config = dict(
    num_hidden_layers=20,
    num_attention_heads=3,
    head_dim=64,
    norm_eps=1e-06,
    rope_fraction=1.0,
    qk_norm=False,
    bias='all',
    init_std_qkv=0.0365,
    init_std_o=0.0,
    init_std_up=0.0365,
    schedule='wsd',
    decay_fraction=0.829,
    max_seq_len=512,
    train_tokens=164500000,
    max_steps=5021,
)
MLP neurons of a small language model. Each row is named by its layer, matrix (gate and up: input weights) and neuron, and shows model dimensions 0-127. Each number is 128 + 32 x the weight over its row's rms, rounded and kept within 0 to 255. A neuron's up and down rows have the sign that makes its largest values positive.
After each neuron's rows, "fires on" lists the tokens most often at its 100 highest values on Wikipedia text that the model never trained on; "fires after" lists the tokens most often just before its 100 highest values on Wikipedia text that the model never trained on.

L2.gate349 [122 140 158 119 166 124  85  52 142 152 187 137  98 188  87 186 111  95 182 176 140 151 127 164 103 113 105  86  97  96 132 162 156 210 138 102 138 176 138 166 118  66 111 108 181 125 152 137 153 167 184 143 103 126 136 121 124 160 121  87 165 152 125 159 121  79 198 163 145 133 102 175 109 141 162 145  79 106 114 121 150 185 131 133  83 118 131 188 148 135 107  57 124 135 141 154 161 133 151 138  92 131  77 144 189 160 157 130 125 127 140 113  87 107  93 126  65  99 158 152  95 103 126 126 149 127 161 122]
L2.up349 [113  87 129 141 101  64 133 145 172 157 112 190 152 181 114 116 127 165 142 184 147 190 155 155  99 165 112 122 168 168 113 101 103 118 157 114 138 131  52 155 114 158 124  92  92 181 175 165 112 110 133 116 119 124 153 130 143  73 160 200 100 101  58  91 182 122 123 133 103  62 180  51 109 125 104 104 176  95 142  78  63 156 185 156 113 119  77  74 157 110 176  86 108 162 130 134 144 122  68  99 142 142  98  83 121 161 108 153  85 116 117 101 122 114 192 123  55  94 142 125 128 134 105 111 131 156 142 138]
fires on: " not", " it", " However", " all", " But", " failed"
fires after: ".", ",", " are", " were", " was", " did"

L8.gate117 [ 85 140 137 138 137 135  85 121 191 105 175 156 130 148 152  85 123 108 152 144 120 122 169  54  85 139 126 102  92 162 138 106 157 139 116 123 151 109 122 109  95 123 150 190 147 126 132 210 127 143 190 174 138  92 171 184 157 144  94 104  74 158 115 145 160 116 117 133 191  84 150 153 127  91 184 113 110 129  33 143 138 187 112  84 148 107 120  90 173  63  77 123  83 139 172 139 180  62  60 174 165 114 125 125 101 175 117 134 159 159 137 115 184 141  89 136 156 160 115 183 173 151 131 142 167 121  94 141]
L8.up117 [ 76 110 146 170  29 163 147 164  91 104  87 134 127  99  82 146  99 129 139 142  74 190 116 114 180  75 122  89 157 119 118  90 139 168 158  77 128 116 111  86 162 115 133 101  89 195 132 145 123 161 125  89 124 157 146 134  71 117 117  90 164 122 115 103 111  90 146  89 196 190 176 130 130 119 126 121 113 146 165 176 104 189 114  83  95  83 121 166  88 158 128 106 116 182 148 172 129 102 118 200 143 126 148 150 162 181 129  90  74 109 106  63 136 164 136 115 141 143 139 137 114 157 145 116 167  72 163 148]
fires on: "Z", "a", "z", "L", "ui", "CH"
fires after: "A", " R", "-R", "or", " D", " US"

L6.gate289 [103 140 165 114 192  63 159 150  55 119 114 115 115 207 180 107 164 119 107  98 103 118 123 113  98 135 130 137  81 104 104  74 145 126 123  76 133 153 147 117 122 137 160 111 115 115  84 130 136 154 130 112 161 142 173 153 143 128  88 130 129 120 127 133 113 130 159 170  52 145  75  73 110 126  93  66 113 164 173 189 168 151 127  85 179 180  98 142 147 144 145 146 122 104 119 128  81 141  98 107 101 107 172 119  83 125 160 134 142 169 139 185 110 133 191 108  98 196  77 122 165 170 186 126 114 146  64 137]
L6.up289 [131 122 107 111 120 150 207 125  80 135 122 132 135 192  93  90 161 119 157 116  71  92 126 128 163 114  91  68 117  98 158  61 116 110 188 106 194 111 139 133 168 106 126 111 140  89 135 155  98 111 172 181 153 161 146 114 190 130 141  73 176  93 111 189 168 170 152 132 102 133 151 131 108 159  92 124 164 114 156 118 117 155 152 144  96 130  61 106 120 142  91 173 106 138 161 173  72 129 196 155  92  99 135 120  72 127 125 155 135 184 128 132 122  82  65 141 151 134 124 175 128 144 204 135 129 166 112 149]
fires on: "==", " =\n\n", " of", "ub", "cl", " Club"
fires after: ".\n\n", " parts", " cy", "\n\n", " R"

L2.gate291 [149 124 134 126 118 107 175 124 114 151 137 124 111  21 130 143 111 101 124 167 139 163  93 133 149 136 136 163 117 101 140  83 127  72 115 137 112  66  61 143 141 137 167 123  87 104  89  83 127  94  86 156  89 130 138  45 148 136 140 144 146 114 173 128  79 114  42 124  78 148 157 142  83 186 163 134 123 150 171 115 153 135 158 125 106  74  76 160 149 122 122 129 156 119  54 169 119 123 150 179 118 156 127 186 132 141  95 126 106 140 126 122 136 124  82 105 103 173 111 140 164  85 147  92 136 167  98  69]
L2.up291 [ 99 151 122 172 128 124 169 142 186  68 139  97 172 140 156 100 133 135 132 177 177 126 122  94 136 126 119  93 116 167 139 196 132 141 116 107  96 109 146 126 100 124 100  96 156 111 110  96 145  89 161 141 105 133 143  59 112 137  84 130 121 103  82  98 125 152 148  63 157 127 131 107 162 192 166 121 149 110 109 139  94 213 123 119  96 100 105  99  75 126  61 171  95 125 148 111 142 113 146 108 127 114 135 194 112 146 121 143 120 132  81 133 167  93 153 124 117  98  70  64 129 173  96 118 136 138 159 141]
fires on: " as", "\\", " \\", " including", " of", "{"
fires after: " such", "}", " \\", " cont", " along"

L12.gate504 [111 105 134 119 120 147 106 179  92 166 125 129 113  80 130  74  85 144  69 138  89 141 155  88 165 180 146 114 104 150 199 137  75  91  79 146 171  87 124 106 130 122 197 132 130 144 156 151 159 120  92 109 136 153 139 147  84  72 168 155 145  86 166 119  84 136 154 124 110 181 158 115 149  84 143 125 168 150 147 183 179 122 133  87 147 128 150  86 112 141  86 131  77 132  92 137  81 109 107 158 178 141 124 139 162 134 122 121 129 163 156  96 131 115 126  96 185 154  90 148 114  92 139 136 118 118 120 158]
L12.up504 [151  95 223  61 144 114  84 158 100 164 192 128 121 142  80  91 148 152 113 171 160 175 134 173 147 191 158 167 150 144 162 156 167 102  94  66  74 110 120 165  73 117 142  85 148 129 100 115 154 106 131 131 160 145 147  72 108 159 179  98 104 113 135 127  79 111 102 131 134 151 107 143  75 138 164  98  27 147 114  76 199 178 109 138 139  94 116 131 144 131 158 150 112 134 137 135 150 112 112  89 115  63 158 121 150 172 133 142 109 111  93  77 180 137  89 128 125 149 174 118 112  68 135 139 177 103 106  85]
fires on: " ", " ("
fires after: " |", ",", ".", ":"

L10.gate345 [163 168  87 134 144 116 157 164  95 157 176 136 101 136  61 118 124  77  72 133 146 145 133 126 128 172 137 132 121 161 140  66 162 135  88 141  82 153 113  72 107 188 164 145 148 156 143  72 106 133  97 137 102 168 102 106 105 189  82 218 115 142 163  68 183  86 153 135 125  50 122 114 191 129 130 150 137 134 134 116 150  67 159  88 160 130 154  74  99 166  87 143 166 131 178  97  94 129 122 151  99 184 136  73 141  88 146 188 125 134 145 144 107 152 152  68 154 140 182 155 125 127 166 139 110  93  94  77]
L10.up345 [106 115 242 161 141 131 127 119 136 158 149  94 152 141 108 201 140  97 130 147 158 156 101  88 129 193 116 127  73 107 124 119 124 174 102 159 109 106 109 144 130 139 102 109 185  87 136 145  87  91 138 134  98 114  86 143 164 110 143 161  98 112 157 190 136 117 137 122 100 114 196 151 141 140 146  81 148 163  96 132 151 140 106 121 100 146 169 111 138 126 137 175 151 151 149 156 146 138 116 157 163 199  62 138 178  80 127 159 100 120 155 107 201 179 170  98 179 185  77 132 106 160 152 136 107 119 124 151]
fires on: " a", " an", " another"
fires after: "–", ",", " was", " is", " as"

L17.gate466 [145 133 133  92  94  60 116 159 159  80 181 135 206 142 133 162 130 126 149 129 145 135 143  87 136 121 125 103 131 109 128 117  82 207  99 149  84  96 116 122 126 177 182 138 114  90 127 131 135  76 129 178 170 130  95 132 133 165 120 114 126 109 120 174 124 132 147 197 142  83 118 173 106 145 129 143  95 194  83  73  94 181 100 149 127 146 130 168  98 143 118 109  64 157 135 106 118 135  50 104  99 178 123  85  91 133  49 134 110  97 163 127 141 188 102  61 108 161 142 140  91 131 109 184 162 103 159 181]
L17.up466 [213 162  82  46  88 138 105 150 117 136 131 113 113 171 121 126 126  79 135 138 163  80 169 144 146 118 203 132  92 109  80 182 141 130 124  74  85 113 174  61  82 174 126 108  85 176 116 141 127 122 136 123 123  87  66 151 104  36 126  98  85 155 162  85 104 140  92 106 117 131 107 186 101 161  97  90 145 119 114 131 136  90 111 119 134 171 170  89 107 114 141 161 196  79 140 167 101 146 121 109 166  97 143  68 178  80 115 129 133 121 132  98 130 109 103 160 196 122 153 107 106 140 100 113 144 165 171 207]
fires on: "==", "|", " they", "all"
fires after: ".\n\n", " |\n", "-", "%", "end"

L6.gate449 [144 159 113 148 143 174 157 200  99 116  77 134 121 118 173 109 166 103 114  95 121 100 158 157 164 117 178 164 112 198  89 123 163  98 117 133  77 139  93 133  73 148 148 137 107 119  97 128 147 114  72 165  71 135 160 124 167 100 150 104 105 146  76 153 114 130 103 137 127  29 131 150 148 173 109 113 115 112 132 156  61 166  44  85 114 185  82 157  92 111 123 142 149 149 101 111 109 152 154 151 124 123 175 156  84 128 132 118  75 143 113 181 125 153  82 148  69 134 106 170 170 126 104 130 142 117 104 102]
L6.up449 [122 136 139 138 154 121  76 103  39 121  86 102  90 133 156 105 173 120 147 153 141  93 173 126 172 154 172 122  89 102 192 126 118 162 140 116 138 121 104  86 167  74 171 122 158 153 161 145 110 116 148 135 121  96 111 137 108 116 151 100 117 190 189 158 172 121  88 122 122 118 111 174  92 163  96  82 123 111 147 132 154 160 132  94  74 160 131 126 158  86 148 152 140 133 137 116 113 166 163 111 114  81  88 170 164 124 153  76 141 114 165 137 121 211 145 106 145 123 187 129 178 137 110 142 132 142 143 133]
fires on: "ost", " %", " date", " Time", " Pts", " UTC"
fires after: " |", "-", "v", " J"

L2.gate388 [138 162  72 122 125 110 158 127 104  60 135 136 103 125 143 167  99 161 136  71 130  92 149  86 124 118 102  92 162 119 137  83 116 144  75 117 131 125 108 195 116  94  91 111 183 146 130 103 181 122  94 114 153  70 105 126 118  71 160 177 106 161 157  95  89 104  94 151 132 106 233 106 139 110 108 128 186 123 159  92  81  87 131  88 112  93 129  90 172 159 148 111 146 138 143 150 137 175 146 122 100 100 159 101 166  73 155 108 105  84 149 175  55 109 122 180  46 131 121 148 135 160 134 103 155 120  85 149]
L2.up388 [112 129 163 204  81  79 110 129  99  77 140  86  91 199  72 162 160 113  87  76 142 137 146  96 182 148 141 155 189 121 156 123 117 103 107 132 134  59  77 171 107 146 125 118 131 116 135  95 177 135  96 129 106  81 165 128 131 156 177 185  53 178 147 128 104 174 109 125 165 131 191  41 134 133 126  79 115 152 138 131  99 114 151 138 127 122  83 125 129 181 102 162 115  69 162 115 147 123 194 101 104  69 166 143 109 145 143 143 140 132  98 100 133  91 114  99 134 144 104 153 129 167 120 126 179 145  59 156]
fires on: "19", "18", "h", "is"
fires after: " ", "-", " ("

L2.gate333 [182 135 166 152 155 182 169 168  98  96 125 137 135 135 119 144 176 121 112 111 130 195 149 104 145 104 140 118 111 170 191  60 139 127  86 178 148  58 110 164 143  62 138 121 119  87 123 147  84  67  97 168 145 139 115  79 124 106  98 154 112 135 131 107 117  92 113 174 153 167 137 103 144 139 115 125 157 154 104 106 127 121 131 121 132 108  95 129 123 144 114 198 146 122 119 164 123  92 150 168  83 138 192 135 193 193 110 102 157 207 145 138 142 126 143 156 156 186 103 115 168 178 175  78 151 105  58 110]
L2.up333 [112 105  76  78 109 177 114 117 136  66  81  90 153 142 163 134  75  76 101 153 151 142 200 120 119 155  79 165 112 110 134 147  95 114  94 160 139 122  87 128 127 179 137 124 131 128 118 102 117  79  85 112  60 137  68 174  79 166 112 135  74 117 141  73 107 180 147 143 164 145 117 126 130 120 152  94 151  85 111 111 135 170 192 129 156 173 131 134 139 171 116 101  87  47 129 137 150 150 140  82 159 124 143 112  71 114 108 138 125 136 123 139 136  91 157  78 154  77 116 168 121  90  32 200 116 138 136 148]
fires on: " as", " with", " to", " uns"
fires after: " such", " well", " along", " similar", ","

L3.gate435 [ 85 143  94 121 121 107 101  97 134 151 150 112 150 162  91 105 146 131 113  60 147  66  88 146 161 176 149 139 150 172 148 106 155 128 145  98 145 172 111 199 151 153 108 173 108 122 163 132 182 167 156 164 112 147  70  86 174 213 150 113  92  73  94 161 142  38 115 161 144 171 133 182 166 114 128  82 111 112 122 113  74 143 136 174 123  88 167 112 122 164 167 126 117 155 118 147 143 146 122 137 140 106 132 121 115 149 103 109 188 117 185 173 150 133  81 112 137 127 172 136 137  96  94 130 160 148 115 154]
L3.up435 [133  65 102 122 131 151 187  76 142 194 144 134 142 191  86  92 196 106 154 144 141  97 148 195 194 153 135 133 156 150 155 138 170 110  70 118 134 186  96 227 107 146 184 145  96 129 148 120 144 121 159 185 150 155  71  89 136 139 164 157 127 105 132 138 119  92 157 136 193 133 149  70 144 152 125 122 138 127 103 117 100 131 124 103 122 170 172 120 128 156 164 166 146 137  93 126 156 119 100 146 116 121 134  91 179 169  56 125 107 126 152 206 161 133 142 132  82 127 120 120 111  66 140 131 191 116 142 142]
fires on: " S", "s"
fires after: "-", ".", " |", " \"", "i", " ("

L2.gate134 [119 137 126 109 153 223 149 107 230 154  98 168  98 140 118 145 107 173 166  99  56 164  97 180 113 127 121 133 123 123 211 197 115 185 160 115 168 136  95 176 163  93  72 107 139 138 136 103  96  94 141 134 127  93 140 154 122 154 114 140 186  96 135 147  86 101 153 135 162  85  96  92 136 123 130 107 117 172 135 115 146 100  93 170 133 180 166  89 141 126  48 115 138  89 141  35 143 100 100 156 127 112 103 126 108 124 123 135 119  94 148 116 132  56  60 139 132 160 155 148 137 148  92 145 135 141 137  93]
L2.up134 [150  90 126 107 177 128 109 144 136 103 120 123 123 118  44 174 145  64 132 113  90 170 112 129 136 184 100 172 123 132 153  72 187 165 119 132 142 106  83 152 108 169 126 105  94 137 145 159 102 119 113 139 173  77 122  64 117 148 164  99  73 147 112 147 173 143 110 226 127 155 155 118  71  89 113 110 147  97  84 137 152 132 169 125 155 138 115 134 147 117 127 133 201  94 199 111  92 153 140  99 129 165 151 114  75 112 141  94 161 120 161 123 112 127  92  63 112 142 148 192 121  87 140 150 119 118 151  80]
fires on: " This", " this", " which", " it", "This"
fires after: ".", ",", "),", ")."

L5.gate247 [212  78 130 153 132 169  88 144  92  64  94 139 152 104 171 143 136 122 102 137 168 123 106 171 129 128  78  94 173  85 159 135  80 207 137 172 173 117  84 102 112  94 160 113 152 174 105 169 165 163 168 136 107 124 142 148 142 162 178 110  82 154 155 134  80  94  68 143  41 132 125 109 153  92 110  98 124 160 121 124 134 136 111 115  98 149 169 104 128 189 120 111 125 165 102 115 163 125 148 130  95 100 145 162 127  83 127 162 122 103 177 122  99 116  70 122 149  99 162  87 160 167 101 127  86 169 129 127]
L5.up247 [158 119 119 143 160 144 103 174 125 103  99 151 149  84 141 140  94 102  89 113 142 150 138 126 118 164 105  69 150 141 166  83 112 169  97  71 118 173  76  80 171 138 185 147 120 186 144 147 129 139 137 115 110 138 173 157 102 136 172 120 106 234 228 123  78  81  42  72  73 141 102 137 111 125  99 107 161 125 138 111 137 121 160 145 164 115 173 123  82 173 112 119  89 126 149 154 130 109 122 104 112  73 171 151 145 122 106 101 147  92 169 119 137 148  96  89  98  84 115 134  85 157  77 150 140 144 185 113]
fires on: "19", "The", ":", "18"
fires after: " ", " \"", " Label", "==\n", "\""

L9.gate500 [ 87  98 117 115 141 124  77 167 116 124 149 142 176 149 112 132 111  85  81 111 195 130 141 117  65 152 153 133 145 128 118 103 103  74 147 182 153 140  92 146 150 143 112 133 117 138 141 133 100 117 178 129  91 132 130 145 157 150  70 172 117  94 122 103 112 114 116 129  41  89 116  82 101 101 141 173 138 119 174  80 104 148 168  69 148 155  93 135 123 156 125  87 194 115 122  73  81  66 140  71 101 131 165 179  94  99 170 125 125 109 153 146  91 126 128 108 149 102 135 115 134 108 192 100 114  94 106 104]
L9.up500 [ 51 162 115 156  68 148  84 177  55 159 146 112 117 162  75 174 142  72 127 125 173 109 155 135 107 135 144  89 183 132 148 125 181 119 111 153 156 190 148 103 130 140  87 109 115 165 172 137 171  73 138 161  59  94 155 142  87 124 105 110 164 100  90  94 102  90 117 149 152  84 115  73 136 189  84 142  79  95 131 120 121  75 109  88 142 120 143 114 123 130 149 116 123 116 109 153 127 148  67 100  89  55 174 123 176 117 124  57 159 106 193 132 112 126 125 101 129 140  90 119 116  89 101  77  73 136 109 176]
fires on: "=", "A", " |", ":"
fires after: "\n\n", " \"", " |\n\n", " ", ";\n\n", ")\n\n"

L3.gate254 [197 101 128 126 100 122 104 157 137 109  78 183 128  49 132  94 142 127 179 142 110 149 150 118 140 146 123 175 117 126 243 129 170 188 112 116 151  68 139 170 141 116 143 141 103 138 173 174 150 105 106  91 162 119 108  60 110 119 128 134 184 112 151 100  93  93  73 127 126  82 115 120 137 122 160 103 183 106  68 151 148 120  87 108 113  90 163 121  81 129 113 133 164 117  93 123 142 139 114 140 151 159 118 105 105 159 184  50  88 149 162  80 131 127 159  92  82 144 171  95 125 181 116 135  43 121 172 131]
L3.up254 [154  79 123 108 118 149 118 117 180  95 181 209 126  76 173 134 121 103 183 126  97 149 141 115 127 132 119 135 110 157 155 133 147 150 160 137 106  92 130 152 159 104  68  89 196 215 125 116 167 142 138 173 124 126 160  91  70  90 159  65 126 103 170 144 136 147 162 160 159 112  89 142 159 153 158 169  96 103 120 117 180 110  99 135 103 168 121 138 179 182 120 106 124 114 142  94 125 106 108  88 153 155 184  75  75 187 173 109 111  98 163 117 115  84 155 151  94  97 145 120 148 112  84 162  88 210 110  93]
fires on: " which", "min"
fires after: ",", "),", "\","

L5.gate446 [144 134 146  89 135 153 169 133 116 113 150 119 110 100 104  88  89 123 134 202 114 109 140  96 150  96 175 118  88 118 124 132  90 182 129 160 146 158 175 139 182 153 171 135 176 112  83 105 103  94 114 100 123  93 157 111  94 186 116 151 141 152 159  64 124 101 181 163 109 125 115  69 146 113 148 173 132  92 164  75 124 130 127 121 144 133 111  99 100 125 108 133 193  87  95 154 117 141 141  81 139 168 132 141 104  58 155 117  71 130 178  96 182  97 107 102 145  97 103 111  63 167  88 144 116  96 183 109]
L5.up446 [172 176 146 135 103  81 164 105 125 151 134 134 102 178 133  90 120 136 129  98 105 177 126 138 134  90 124 194 127 188 172 112 146 128 194 142 133 102 146 191 197 112 142 166 178 157 178 120 153 105 149 127 134 101 188 148  88 113 134 169 117  85 147 144  98 133 119 187 102 185  39  97 150 175 109  82  89 152 116 182 175 127 128 165 105  99 119 138  83 115 111 101  50 116 146  98 153 128 128 116 126  53 111 143  79 102 126 154  97 140 159 143 152 144 168 108 142 127 159 115 113  90 112 117 132  62 117  92]
fires on: " who", " and", ".", " which", " that"
fires after: ",", "."

L8.gate436 [154 136  97 128 126 156 128 141 150 163 151 154  94 142  97 104 159 102 132 144  86 105 127 210 105 127 171  99 101  60 106 232 115  69 138 163 166 141 131 101 159 128 133 167 175 145 106 106 187 126 120 117 127  57 157 117 139 134 142 112 134 162 125 155 204 114 154 184 121 198 118 163 141 150  76 105 115  97 164 102 173  94 129 127 147 171  58 155 125 160 166 148 125 138 124  88 124  76  92 180 174 148 128 127 169 109 120  83  69 121  70 125 207 160  89 100 101 134  93 151 103 109 138 124 198  94 179 112]
L8.up436 [ 83  79 115 123 129 165 174 175 153 195 132 157 119 107 106 110 109  83 105 142 127  91 131 117 138 130  81 112 117 143 182 130 129  54 102 121 105 166 123  99 117 155 105  79 119 122 124  79 107  65 114 128 107 127 131 192 156 155 167 128  72 177  46 172 121  91  85 143 155 113 137  99  92  94 138 104 141 113 146  74 175  91 118 135  78 173 114 161 126 100 126 142 152 119 105 119 146 109  68 143 149 125 119 114 141 114 120 128 147 117 106 118 112 131  38 179  73  42  93 102 117 115  67  95  79 145 152 105]
fires on: "-", "qu", "with"
fires after: "\n", " (", "\"\n", ")\n", "==\n"

L2.gate199 [128 117 173 105 177  92  82 102 115 117  99 163 135 135 117 165 121 121 173 117 129 140 145  88 115 172 118 141 151 218 216  78 169 167 120 160 179 150 133 144 117  95  57 100 100 156 118  99  75 171 118  69 131 108 163 123 111 148 139 136 168  94 147 151  98 101 136 151 167 120  87 124 140 162 174  79 154 151 162 146 142 100 146 166  62 148 152 142  90  70 160 126 129 150 143 110  92 165 126  83 204  58  86  96 102 151 128  98 136 144 122  68  75 142 153 108 113 145 172 131 105  97  95 138 149 121 113 124]
L2.up199 [177 144  96 148 180  49 126 147 201 158 128 144 127 136  99 141 130 135 179 108 143 101 111 152 167  96 143 156 151 187 185 104 113 186 135 147 106  72  95 134 112 100  79  97 102 173 171 144 168 172 133 162 126  92 181 103  95  79 109  96  86  91 129 169 140 118 136 140 107  53 120 149 109 142 139 140 130 128 101 186  98 103  89 126 149 131 105 107 134 166 178 179 148 135  84 113 177 159 133 128 130  87  73 174  73 149 119 152  92 132 139 108  94 126 124 125 120  77 169 119  99 105 126  95 154 113 119  68]
fires on: " which", " it", " that", " to"
fires after: ",", " that", ";", " failed"

L8.gate129 [ 88 110 116 134 121  82 104 122 115 117 130 107  98 169 161 106  86  87 122  68 124 154 182 132 141 125 133 167 122  98 106 135 125 160 147 117 102 102 161 153  65 191 124  95 139 148 165  85 145 158 143 149 111 103 130 163 109  87 145 118 146  80 124 113 164  68 121 146 180 135  93 114  88 154 162  83 147 114 170 166 157 153 134 148 141 107 116 195 102 121 159 140 114 161 140 177 106  93  94  90  99  84 112 155 191  49 172 162  93 128 119 120 111 167  72  55 123 178 104 123  99 187 121 105 105 198 163  85]
L8.up129 [149  82 153 175 131 127 112 140  69 115 102 235 105 145 167 164 129 132 167 126 157 141 164  93 141 114 127 153 118 113 165 160  96 118 142 119  38 120 104  94  94 129 140  88 137 112 117  93 153 165  89 189 205 111 128 152 126 118 121  99 130 112 119 157 117  95 172 186 113 178 139 158  94 131 194 186 175 179 204 157 175 128 106 174  98 162 114 219 123  71 192 101 168 169 140 191 108  80 136 113 132  89 134 136 161 127 129 104 123 185 134 140 100 180  53 136 179 112  79 158 128 134 126 123 178 150 133 129]
fires on: "-", " War", " |"
fires after: "\n", ")\n", ";\n", " World"

L17.gate483 [135 110 133 138 151 201 152 108  81 107 103 179 102  95  77 128 134 143 108  98 146 101 133 163 138 175 138 118 165  88  83  42 175 156 137 138 134 169 158 136 125 131 130  48 179 101 140  90 106 159 126 145 142 150 155  95 178  95  86  69 141 149 114  93  98 137 115 109  79 106 140 117 153  76  95 140 136 130  68 142 184 112  96 101 121 135 135 122 146  89 149  87 159 157 148 141 149 113 132 151 110  94 190 134 119  98 166  88 100  99  83 144 169 108 157  93 134 122 129 113  81 220 189 116 182 108 129 134]
L17.up483 [169 103 144 108 178  83 104  89 162 153 112 110  99 121 171 150  49 114 100 130 162 130 136 107 161 152 149 148 151 122 129 152 125 116 124 106 133  96 125 107 112 146 117  81 116 166  72 144 168 153 118 163 106  97 105 167 156 101 121 108 145 140 139 159  97 160 137  99 143 144 141  88 192 119 167 139 125 110 164  83  78 102 101 134 171 114 118  90  93 105  84 124 131  46  80 181 166 157  66 146 125 118  80 132 146 141  92  91 108  94 147 145 120 125  94  94  93 130  91 111 151 120  98  98 147 108 219 147]
fires on: "19", "18", ",", " "
fires after: " ", " (", "–", "."

L6.gate223 [ 93 151 125 122 133 130  99 156 109 139 113 136 118 206 101 132 170 207 119 161  73  65 161  92  81 116 165 103  92 137 178  70 139 102 162 152 164  67 135 143 134 102 120 151 102 120 141 154 174 154 141 123 156 127 150 109 126  98 138 144 152 129 145 172 113  97 162 157 100 103 118 142 156 157  97  92 133 133 124 175 107 179 142 116 128 205 157 173  72 173  85 179 140 168 106 128  89 170 127  74  82 119 121  89 154 193 143  74 110 126 167 152 126 122 157 140 129 109 136  97 125 201 136  82 122  75 161 153]
L6.up223 [149 134 153 109 160 104  90 178 117 131 125 119 100 192 139  91 212 186 130 144 119  76 138 169 109 162 179 110 126 155 142 108 124 160 168  86 141  89 200 130 152 111 108 131  89 122 160 175 101 115 151 134 141  96 130 138 100 110 156 106 144 133 175 158 108 107 134 142  94  46 117 135 173 158 113 104 142 132  93 137 116 204 109 116 128 123 134 140 121 190 111 190 114 127 140 124 137 164 121  96  97 130 131  96 126 187 140  92  77 160 192 139 145 144 134 126 153 144 125 119 133 181 128  69 103  98 142 139]
fires on: "=="
fires after: ".\n\n", " |\n\n", "\n\n", ")\n\n"

L9.gate350 [155 116  94 118 129 124 157 101 142  59 130 143 165 106 135 172  70  79 147 130 113 171 118 125 128  81  84 133  81 148 182 135 149 208  97 208 126 140 153 121 121 120 130 192 141 112 144 109 124 130 113 153 118 114 129  75 137 109 117  98 104 112 124 120 132 113 189 108 143 120 104 124 152 149 148 140 167 165 190  94 104 170 106 164 155 149 138  46 105  30 143  90 189 147 148  96  86 194  94 134 134 142 187  76 127 119 134 133 166 113 134  99 134 136 122 102 136 185 127  85 118 139 162 110 149 149 161 148]
L9.up350 [ 77 127 111 128 102 132 134 138 142 118 105 100  96 141  95 112 163  93 102  85 108 119 102 113 125 108  98 129  83 116 130  82 137 142 110 132 114 132 219 125 120 140 157 125 107 130 119 158  78 102 161 136 158 167  93  93 144  78 124 138  86 137  33 145  60 117  46  84 112  94  72 104  62 144 142  61 171 162 129 123 115 102  58 105 172 105 149 115  66 105 136 152 134 130 114 115 110 168 116 110 122 167 184 169 154 101 121 182 143  96  94 106 108 131 180 102  86 152 154 106 139 106 129 106 132 198 136 156]
fires on: " m", "k", "m", " p", " metres"
fires after: "0", " (", "-m", "7", "3"

L9.gate81 [104 168 121 114 135 136 106 156  49 137 113 118  87 171  84 108 136 111  84 150  77 118  57 120 155 129  71 106 157 126 132 100  67 157 140 122 124 124 103 159  75  98 103 138 126 141  91 108 124 165 100  98 112 125 120 116 129 136  68 139 121  96  95 110 194 157 124 131 129 114  50 130 130 120 159 129 139  91 174 100 154  86 161 147 152 120 150 158  87  87 111 130  86 130 150  62 129  69 131 169 194 128 171 114  87  85 145 163 126 125 120 159 116  80 146 146 228  78 175 120 100 119 101 141 144 136 139  71]
L9.up81 [123 170 133 112 139 148  77 120 172 134 159 104 119 168 137 166 140 146  77 145 112 116  89 113 147 119  93 154  82 150 130 165 129 158  97 131  89 119 166  92 152 171 167 146 115 138 154 136 136 142 174 110 101 113  65 147 129 166 107 142  84 142  91 111 142 114 107  85 176 154 136 114 136  86 123  84 125  98  52 113 103 174 145  97  73 141  92 148 142 119 113  83 134  61  82 160 142  93  69 114 113 149 108  64 179 131 110 143  57 199 145 108  81 174 139 118 132 192 146  81 118 163 113 133 128 111 103 145]
fires on: " \"", " '"
fires after: " the", " a", " as", " was", " is"